MLP neurons of a small language model. Each row is named by its layer, matrix (gate and up: input weights; down: output weights) and neuron, and shows model dimensions 160-255. Each number is 128 + 32 x the weight over its row's rms, rounded and kept within 0 to 255. Numbers have three digits each. A neuron's up and down rows have the sign that makes its largest values positive.
A block is one neuron, or neurons of one layer that tend to fire together. Before each block is what it responds to, as a language model described it from the Wikipedia text at the highest values.

Responds to: Semicolons, commas, dashes and opening parentheses right after a long technical noun phrase or list item, e.g. after chemical names, measurements, or acronyms.
L5.gate57:135120133100196087175161147145105139108179142117109137070148080147128107119177117156088151062091150110114144108128132149129117111110119122127151164186105093081120162062150123154141142075167160217117096163156127127117169134088168147116120164127177176111138113133211130103159186173159135181
L5.up57:174161210135147091160138156107082126103087122142159140106132160173047087078105127107145082168128128111121125163097094135094116130166099106131157129170129141099156103122145108167065095088108124146110106139099148129089122059119092173080139101139144079180166130148091127120050152095116132121
L5.down57:080076053106131169132159083123121144158169143088116149203045100140146152107109155140098103097097118102145109112160153116115073152143134146100139136088156115149138176112108109132142102127130111137121141098160139135106164115108117118160118095119104178135142130158160120107155089124106192151
L5.gate168:119137118092155111120107100154152075118128116145135121123233151161132106179136077149159079141162200093122077127113111093105149139134093102086208108189150094136138088080080077097123156080150139159141116126068091115125157165121181145106166159127113193148121081096123137113161209147116073087
L5.up168:100180122111178103138103082124111132096130114101085112105139146089148145134092114129153107095158171070117123149071120109074157130131101115088154085133120101130168099118073142162085124108130132138069056170137085132107116146156169192066172187127129078128134145118146106112132130086143111138
L5.down168:113193103171135121161122101125109141120087113133106139124050145107185164103125170123131131098119103142126174113114137093114100125138135180088064099048118142105147114156124172179113126132138119101075110187170089137122110109163118163086149130182117052144092163162133111107105024080123165210
L5.gate262:132136166111088145127210137165148122109147105129119137122134130122141091133122084166148058163087136154097092131106176087126092166097051084106149145109102148140128154121112137070161112083192164134173084107168157080167170140088155035130112155140124127168128085038097160143144155151163101160
L5.up262:121117169090162089112120081085148120114081134128114093101168080166108147113174082082151140143146145199132130119086107143146115161080153134131163117167108116093155125188092109109148149117133138092112130122087095138204076130120124123166125086092110096171096078125099099153144121127087119149
L5.down262:131133119137161079124086097114150157183091113103156117156135093160161188104142117069123195118171161164150167132137072121124121102082157157144100154158113083132175123181063155172120141142138108104090151143082083126170076181152111147179153080097120134120092124165055099123143115109075109129
L5.gate451:133188146074182088156136083083087133163110159095117125083157144126177092173132158131097083129058207108118172174157146081073077149083089128123151048091122070152115153072128115141076122143190098099130053129137139119098140095112098131140157126113118135168130105118134138123087171096098071178
L5.up451:124203140107056151095155111189118101096161143153126133162127159134096147101164129152152093147114128119123099111088175095067147170135036160076142097114166112129148132128150159105168116076145161182099143147132169144113108133092162163112154138127113160106080099108093124169201111156151132108
L5.down451:146200176109066117118100098142081089147116175150109116161100131108155116139116163135109147136116148167117183083178160067118113112150093158128102137087151081153131107114141200187084159132161083115062107118108142134059148104104127197115152074142122139103113083118135135096129098136127168068

Responds to: First digit of numbers, mostly the leading "2" of years like 2004, 2011, 2016, at line or table-cell starts in lists and tables.
L5.gate54:145189118149096138125154119138135107088192135172131130132110154113111154130142145108127073170078097115121063124124108084139095113133123138115185079134141100135101057100157102167190082178210176136129191121102173145181121147091172087067142141116145159165098146154110077121054052172089120094
L5.up54:178126096070175067109033145153169116128087134163152158115136093168152105115144083067131170122164164107091151134093183132091141122092153088144134155202075155163103122168155144125057143154095081148105157128115081159092077143127109196153111156200168074136131149132163099143160173136094105104
L5.down54:165169156155145108157165157105102145172090146142116107115114122160102100154098111154082137106112179111116166092095117150105152159110117090118097076137103123118124116111100122114153138103091102098121123150228092166094178132151129120120116148043120195120140102109100139155124128151193143137
L5.gate231:107148112158154125098218138144120068078133095114169113113168169112177174133107118163092059151087117146075082126163139048165101130106119098132158108090104084137111141085077131141117127131080153111147186117098098138078157183181072091101168128181146115173105084106087164178113191142115103098
L5.up231:109118171110209103140186100118153101081228113120123123114129141134133115107120088116092125147108124110112176185153084105116118103101114054146220103148120127162132138051157124093129120160101141115109124130092098078056084174158111112115171158177152119167086130095071113155107138123109092155
L5.down231:146091185105156138154121089132105172132161143106118037139103163151088130101136100100090175126135148123131153223141085120093142098106123065141184136123106144110162135110177141056151107094197193090139122114153128054104125113100147097134096122117145131136111163130129129101126047117119110173
L5.gate308:109164110140162107079102135122060116109099130133121107104124155141168143209099122118125074197070168078175134136186117114141130128124108079126171072080088091136123118087115130156058128128112090105171127095126159121134127138164125073080184171177118119106108143091129129127063148169107122168
L5.up308:147113116103122109166123166134186158180119134119140144116114181185153107114122161121131132154188166091168122177145182116100136100122161083156120191148119176123121139144067119107123118134127130108131071163169157107102135124182130099179173152174151114186158158119129190152051114166127113147
L5.down308:149114133139141154116150192132107115197118082093156046105127139153097145077147140163079175208146198125104145120160163107099187131160134098138123120115100108154053102144111138115149128119119089090127154135168112082190165075106130085111158146101127130159133121142164200144072153105169102137
L5.gate396:086157118120109128091113124180103061083116121101162118187115087156174143143144103125115080241095122154083144048131167043153060142133127150144144112129149141176124100102144115127175115108107113109140159048137199126160088176105151145084152160197104135154099138131097083149088155165078115096
L5.up396:097118138092123142127158129172117096080136111121110068145087122090213130097149064161159083171111075159085143092075103127173143091120107121054164135089079125149139090151154105106168065152136092145129154108166152130168056157095162143084147173190076111133116184123129058138140098149138162153
L5.down396:141089146085153103159161108107079128189144141175130146077144152096110135088139117205120173025136133148152133154118117228100166141151090103138119112130106112078140184117154130115097126169184149128136078192088107132128114115145124140155112112096112112114198141164133170162156078116167122146

Responds to: Fires on the first piece of a split word or number: leading year digits in tables and births (2 of 2013, 1 of 1963), and consonant fragments like c, n, z (code, motorcycle, Gonzalez).
L11.gate190:075096067155154114085130209137127130090127106105169149136169124196131068138118188167106129155058109141143121133228129174192119090119113122137162116122134113079114140149178174107090108108204161124134094119127163100150112107064156135143150135100086162125104093150136187073143141090096105132
L11.up190:068092083154113165105159061164099118116142091122074167170119133108160126094109115108091123142116196173078119137149173181118121077130092152132103105066135132168150137155143174095137094143111133079065098063067148120015105157112092138064132151134135144114096120156144141136117093168086115035
L11.down190:139127165127163132157106168124149109136168134141122057085097077094120110170067149113122123166140141119093166200136096092120174121115149135168105164102133129145099095138089121108120156086164130182121116213124106155185165142214085182138155128123221160136130151081116084152142109125152144143

Responds to: First digit of a number opening a new table row or list line, such as a year, rank or track number (1993, 10., 2004).
L5.gate226:157119099144160133141130080134141097081170104133153125159090168151140146078140177125108104131084117146111096088126131062067094077133099140136131107113115134196088116173127099128142124096117139119097166116109152109144125163107130072136134145124147167116143094134154114173139133162100115112
L5.up226:137127159112148102116102098119109145122194144119145139093103078136114149142164102103092177115110103123142197159124082107101058079144122169171076151172127150129061121165125095113128152096123100086122116107075091089144114177079145123062104155158129136130111134143160099135101109135104116098
L5.down226:090093147137124131128092089129106117167162137137035146097133094153087123153170138146103149173164197159099167133094164131059107146170152129118092068120107197134081090129155112166089150203146125104164111099141092056154125154117089081103128138174172126149139150163095086106116127107150137137
L5.gate250:160097087207162148107115113162084109061127127169181136111131133142119178145082162108082047178096153129137179136204159081103087139116081128144096132104129177118118129142167138152169080149126150126109152066139129129194137196172090112181112080182101146133156120165125123096114153119060086135
L5.up250:131108110092080109135058098085128143135099081115136128163128174119102119133129177180170126212178100110121140138149060122132204090179136125100085126144116137103128119175093140209129150143137118105130138117158124126157063124116104108080171163125109143156134175081090129139125108115122114107
L5.down250:149151131086079099179116136124123165185117068116117072118118152112143121117144112235166201173186109177126123156117071147118181081178140139070121120157142109119125117090103154157108115079152125141131125178149080142135069107061146138095107185117084109142138146049074114166137049110157119114
L5.gate273:135159165154131140076063171176096140088117126142164160133127122081123151110128122123084084178091121130116110092158200062140094125161090100060123136129122154163103104123076095136144082111040090097121182076112136125158146127155109142113133099087122184103111077169152143160070158193107141116
L5.up273:108137174141126146106047115107132140084125118109108120106128149105094101105126145113055121188129114152069158091127175097115104098162088095087145104165127144179127086175139079147064096190087095126123142090097150126180150114130120145076145117103138154130131140143131074183071098154117161188
L5.down273:128118103112115144148101072120130119125127124135092101125120192145092091113088190116111154146171125177103159091126126131100132131132131150175145120129129084165122120149163116129094159173168138150136079146105157128148128178121090116117143154138140053177126173089097108125122025075136156206
L5.gate280:123083115195164140093160157131125152063158108098113128116101156145156126159105156107119100184107108111131142123171102073107156157103102090135168113097123123152127119127118159143132121146155103142138107093129110143107129158155131082204127116217130129156069131118067110144084170140122172127
L5.up280:181130136122128125137182113120120159122155131204121138136139075140082099121115148150133159154135148118108119135141110112104172117128193118181137126120078107155152125090123157088053090118169113113138110154157143097122134138126044126077161223137158139132122123074096140098150166162165132135
L5.down280:129120117167124131131160107102162139121113145197122110138109144109112108116133114202109143127142167196113149103155157094099150121107167161103142103134125109170126111114148165153062138119200151130150084203154193131210135061131061068130163164094119134114161140114103123124145097108158131120

Responds to: Separators and leading digits in tables and infoboxes just before a value, especially after "Total" rows: Total length:, Total | | 5,454, Width: 1,980.
L5.gate1:160117121158161117111117096130108114095065131065163113109120131155151189108040115139124128111132126105177182094138126095180087163192126096122114153130100112160133094128111134140099154154131072138116107131117090128083115125168122166133165156160118106137173155108116165148102146129140159106
L5.up1:174148105145144158149155116150152131059139126104171103148079148086139128047121119172042113054131124137062133145125169120154110102159111147103119124116159168179122159144131169085129129149106111143103153116093092111078146169167142123128093110111125146156171122163209174165106132176069147117
L5.down1:085121136132086142127129100153115132121162126151150169157109110129186127139198146160189198111154114137174136118158141209099138163115079128116123171136151136121036125182150154114138086178115097155169131106098181093140122128118152085127122145076130198091119131127137140146153074190124106078
L5.gate286:117105139191138107169188075187153148119111153037131061087112122094080117079142147129092104101122069162113114130108116134098125098137134151139091107127140110118151094129169160078137153120133120089105097110120140167167148146047145093105106144107141181133216117122177134147140097184110165120
L5.up286:094136124160129114143161116170141132145140109088100139158143114062135123123123124079150114075108082090104100252083156066116090043118118134145068104106143177110164129151157151126091103105182173134112085098149146186150089118097186186099141112112112157078248124105134167104154112131117049094
L5.down286:109097174090152088141066091134115137124163105115106177121127148108149130095105130101114165207167141135100142093056140149102078176150130133117094088136127139131162164165130146170077129113088157125182083171124120106108132119150133121093151207116107101120106117101123119097141138134150166054
L5.gate428:049162133148100128117159104197090114097084145120162113106083111099163176060112111094128088130127125142129122095110171109111111101133071151117110097129119127148117146052171138067156137125119155127120123101131141111068137163149071123129081136157136149160119117160139152135081159122124178133
L5.up428:134123099056153094162084114083115115116156126035130087124107157152168113017094156184121163096138086091124137137123145194138105090175087142134122160140102170166133160165140139070136096117140139120054119103134197090120115126141195102112085203135159144085160139146190144134143114135127148132
L5.down428:145099055091142102182122155057109075154194128094087176132142165122118151072109156222136151118159096138195114168150169190039071104179161143136119164130111163119141080159130109106046137131114203107121133164095149125184137130092169121148123167071161107110169167125162145137209107145118115143
L5.gate473:174114122100135107138165104165165106062087152128156156144109191154112174073135177139148097115084161129098116098071179150139119139113062164107137080113122152140138196162158115114181107080158162205100149106169131074125088111074155064126114151122143131108132102158164117153140179141077102115
L5.up473:146078164203118150138204162147130127064092155129142121087093108087126173081084102124092125125164113115151135085115139104134110105179109147143186109092136117152101109138117155171090154113090118104118092097139097136094118103130129158158066129175128122138160132133130140135046122139134183107
L5.down473:109062144142106146179142135111146132086140088078113196159157161147097112134125166202124093101140101090175141180159149094110116122156077082131159178179130132100112103161194064102073114154112186113146152116107182144166137176161164098179089136131138097094138150147161102164129116088128107147

Responds to: Digits, most often the first digit, of numbers in tables and infoboxes, such as track durations, times of day and scores (56:38, UTC+08:00, 3–1).
L11.gate240:144145090109113134163197131184172117080124114115174102113116117147195086148119141116133100132112143115129111130133154130088078167184103152123129139129105085104100156109127090123059197085101169179095113120115150121139137187131089103155165133108080090142141113125136132162095138142084086097
L11.up240:147141089154148119168157105112118120101075100078159108145089136123145108121110179096119145103087096051157173187089086134089129128128169154145088141139115100137143094091123118103094210087089131152049104150161156135080108193078091145142114152197106070125153165119118157161148116149071136116
L11.down240:120121112113140113184112108092135055203105136085126091098115162139095129125077166150111168107134094104162167178132153114121146093153132149135093196123157106083110137140148124107133177076057087082104123179134164119086140177103128119120127128118125115112149198126146139151075065122140100108

Responds to: The second digit of a multi-digit number, mostly right after a leading 1, in tables, climate data and statistics (1|1.8, 1|0|0 m, 1|3); weaker on unrelated tokens like is, had, old.
L9.gate109:110176150131138087159123143130128032146126098089180140097136173085122150115086114136157119162143145102140160205178118141163104126126101162107146094112136123080065150090076173113157117084158184147145126109089155176104119137071063116119104103126115090152114091194117186154079117176076134140
L9.up109:063151093137136175104162128144093085073102140169152131076171079162138161062111129131136112123127123139153110098152151113104169180079089108082089122139136115095152119082166191113135143122174180130128099075115132165091125119110111142117094141177180175132157117179136149154152189084125207168
L9.down109:165142153106138134118072133091117119108135115109129175179119111072142155196017162152115139134196128079144075114119084119111083102195177131109139121180095206100094112089096152088048126131087134132153116162127126192113103143091084121132092057156114151099156119125127139133099089153155124108
L9.gate115:122148163140151137125147105152116173075153086104155139127128115127150106135187116176092144116071207167133151099150174140081150129066098153090136085139106086119126143074139126101102155106175195189139094172097127121116201100091151159127101135143127097168100102142104133097088214147128073066
L9.up115:175095190121130154141145123117078151076099123096095102104101104122128133054151218120117137100118131158147153101125166132151153184117117111114112095084070168146079143114142179071120163155176159160143142150091168121132115102133153116133147138156143154059141112127219113070080151162084174126
L9.down115:164137113085199151144150188127119084106139117163134133109120163080087069121095051093120150040122145069148146159149089137130099147157128103114147133206130137123121155118067133116173172099135072110115090102105155095094149185118120104123096105142176059145070129070162146070191110112159137103
L9.gate210:090129128126155198092176120105141156144080107130174118165110113091097152115182093115142141127129119093165141142112075122148123136177163184057115126143083123147069150184097113138127135124100069112136115112113118173107118162109099066149110125125121179110150113144119114164140169129148187151
L9.up210:100111021151115119134173091198117130096149115174108134215122115112181099192163123131126177180131116159072132114112130060116089083122047144161133105107108097144143124073117145138142127143129105107121124154126145136153161143162130074103115152201102088154128103128106068153117112154077132136
L9.down210:126134108173065122113153149124077131085128173144118081101160097133204140122137176087142113173087083123123091144069166135130107069088153113139096118129154111137129106164181111136114179126161164170147161115082151140145113167092102146108178128091152098128150106148163105162197173114103121100
L9.gate316:129179084136207102169152094130088102108109098174177112134093096114129198115174095170178109169139085070111078174130110109156083076131119095111132122128085072149146130107200095120076083134038115118138170159125167120142112098136130117110131083138110128152108144147163126160085089174090148110
L9.up316:134113149134156132133149150125140130110106107123125098073141141098070123123127184201155156117127113124075090110121144123130109150050134151098122136140078154074157150171163114092060081107196136139136125135128235146100128135086153105090114142134175094138134096134151160182128146094086154146
L9.down316:161089167123111162097156100122110094155142145135113155079142149090131203176114139044135127177143105122141121155146166193150136160187133139109152078188144096125138090152147121139103170085175094119125083130137166146111167127114185137110146110121071174165139102103075152034155144143179152115

Responds to: Final subword pieces that finish a word split across several tokens, such as -ing (tub-ing, bank-ing), -an (Uzbekist-an, Cat-an-zaro) and -ation (form-ation).
L9.gate9:165113082117127194130096092158080132117119121148145101138105125148091121091129114100147082140130137161156061109137119057130135115143112113111115115139131166122110143133094119141105097146121185080129126127122135128170097057136038100130074107166114156162113125111170091141144127172104129151
L9.up9:173131127132139166140139128107112141137163094173118086141183105177081115190148114177125185146138161122110152114128148127064121109094101118110131068129107079200128158073141124073143130152137115132153087137086164104153123114126134113144111167190155110149133129117058101117129168161176148109
L9.down9:132134129119160127109135111170115104142039135142082143082123125102131136184125199112142129122081102145105157099134153121139129209074205104092165143177158149095121106130117138125129162118143069128134106191113149110138144183167192103093115124107110133079086122120151156181111180133111157152
L9.gate48:135120114177153195141067157129129092098138155143146134140138183126132114139114122160143117158150165193121088102144100127126089138124123123113113172118109186149081167162057109158110035132116129120155120180096134119147103157179162096110109112092183108148129148106162139114154129145110114128
L9.up48:154149145112131146159114095091136099107129158167124126160141140149087097120130112174104081158079143175121105103104091150100122082136127133079088133137164205142047131155098097151145126138072116103156164113152102115138127132133159106087144134079191121131117161087133121117218168121142111131
L9.down48:124135111156169086113117142107131184143128137118121136098087117149164106121139131095189123093095136104156179105074179141167140141145127148152141091138189166150108127077113080128186147109123117138152165107129182125138177146061146158129134123133141099123110135116116104117124155080085132157
L9.gate232:149142091192185086137105099141112151136150129158130149125105134148116146120076099197101121139184194173098109183144093100124096108118053146129059109097130164197102125148103107108134114115196165156123108166104161121097143127123173133111117141142126141161122069163084164101075127184065102152
L9.up232:130143072143160069123121120123122117147131153163104098108107105139110147117132141126117169168165213164126140183117108089134074107110135167158086104120090113174083149138090139087072092127206097124110126148154119136094149098154136150115140177119135115185103113164099134102132055202079087117
L9.down232:154151104149146210094097163211120135161106170115152118131164125108098137129171173107152107166003166178181137150098155100094106118138140132149117130178110118067117135136123139152041094075147085126167106113169143160082143155150070098157144125088097145080092163122161085121178164133155176136
L9.gate456:126099109126161121067133151147185115097109103147121112135082155105113134164073150148070137130157197068088080158126151171139059107090118121115218150054092153163059131089054088093106103118189154107125118162162093170183127097098121129159123134094131134168171126108196166075064137101049102125
L9.up456:124113140160155166106131155161166134079119043100114076108061159100107150104103171101085173143166174088106128164075118178161123127084118144109153164099100155165098106147083119155096129155161127178138099169155088145107171089102106116115094159115143111181143170084182121107131113126069066114
L9.down456:081171108140081134170134140128112121136124104099159117104090087113121128118107141096169134158165079165141127066098119117130170189142144134121106100178132147106159173123132131151155155151118105112096165132080145166078137154142100120115085156191151099144114129119044100143179151159141132108

Responds to: First digit of a four-digit year (1 or 2), especially end years in ranges and dates, e.g. 1946–2014, 7 January 2023, 1987.
L9.gate202:116137112154057199166153131090081132144113134177128173206173162186091121160138132143148126198112125101135153108142151091156101112105103154107117126126198136121166157115172144115118124159113157106119057130143201065129108178103118070173167145120097122148103092113124121122112146165139090173
L9.up202:130067091130127135120163126159117128142121126081082097131156137193176123146121101191255087133142115115149190147163108137131140116130170084157144128050113117068152133120166142125113088135085146078123057091138139150130170126119129151168118146127039195139133166198094122061099075189151172145
L9.down202:149140122145161103104139142111117148187132136099125085096126128115106124100112104110081061113123096185124140208078133109194147146149126106088089134117144112092159139099108159098122130139114076136115133113123143123105115153117146123088159167180153122090113147189147165171095134205102143152
L9.gate268:111144102177175114138138151099058094166110178114116152117149128143125130036120126090131168197147179112110080151094133140132048128098142105143146174161177125132120135106117126115117138176111116142145039175105134146200099158093106098119126121191125100171110134170148163164049118102120113157
L9.up268:149078101138136136080171131168055129115191183121121151107188174095081132190149104176107139179127138021148134099145062118116109184128143138121129133137154112106104152120156156193137112104147122098137152146082157126127137136141083111119174144149134164219120140107130121164096123131123098145
L9.down268:104152172148181156128130174114154112171080110190154089199075091135128103074108113082174139095175120168176134161135156170147111167118094144147150173119132167143185115116151155097116136101096156045117118086146118138154047102082135158187143159133111125009127132127172112146140124149147150119
L9.gate427:102108127107166177090161127117078141162138122153100108118172169174079107132117155145114106146071183137140053105092162065076111092137086104136200082098162098134130199112131106039097105122185155110150130143128163166155119099128148089108175145100124133160127116106103156157124134120094085133
L9.up427:085081141143152157134114094182149114071101110107141150175193105099150138139150129076117129156125156158141119130184097135100139127163119081176136100172124133109111161088103160119143134163122150110131137042175131120134151150109161116161163156115142138134112103124161156132022141112138113173
L9.down427:145170189149145136078130156154154142129151082111145158154152099086041113103139118128172123158097108140228098165167137054124137150097157171131152074098131098131144107107149130145086137124167101111094115125101137103143106110134158102080157104152119152200117128086131072160180113148115041165
L9.gate435:147126090148188117133158158131060144176162137194143092146137119099074097125102148176175127168164152105109028094135140077178111111067166099173128101079100099121104155087200137158086103161135163106132165154128139148153115114115093127188099147146134117149130162086094106141149174136137105149
L9.up435:142144095134114142118062154097108131155053130096144151140137157145106108137132101087084159104111199117135159168168105089144071179109151103146123152131123157129144132138100108166086114139158114056237089135117140185090081139182114145096124150173180154135124126115116150110138139097133113157
L9.down435:124071131138112124148197119134104142177159112087128091176138097154143187167120157105175143134126112134138127108149041137158143170190137113167172129163090101125081147126127088161134135195156140110143161131106179103146161141102154089177148118060132056146113086079128114148144139151064084162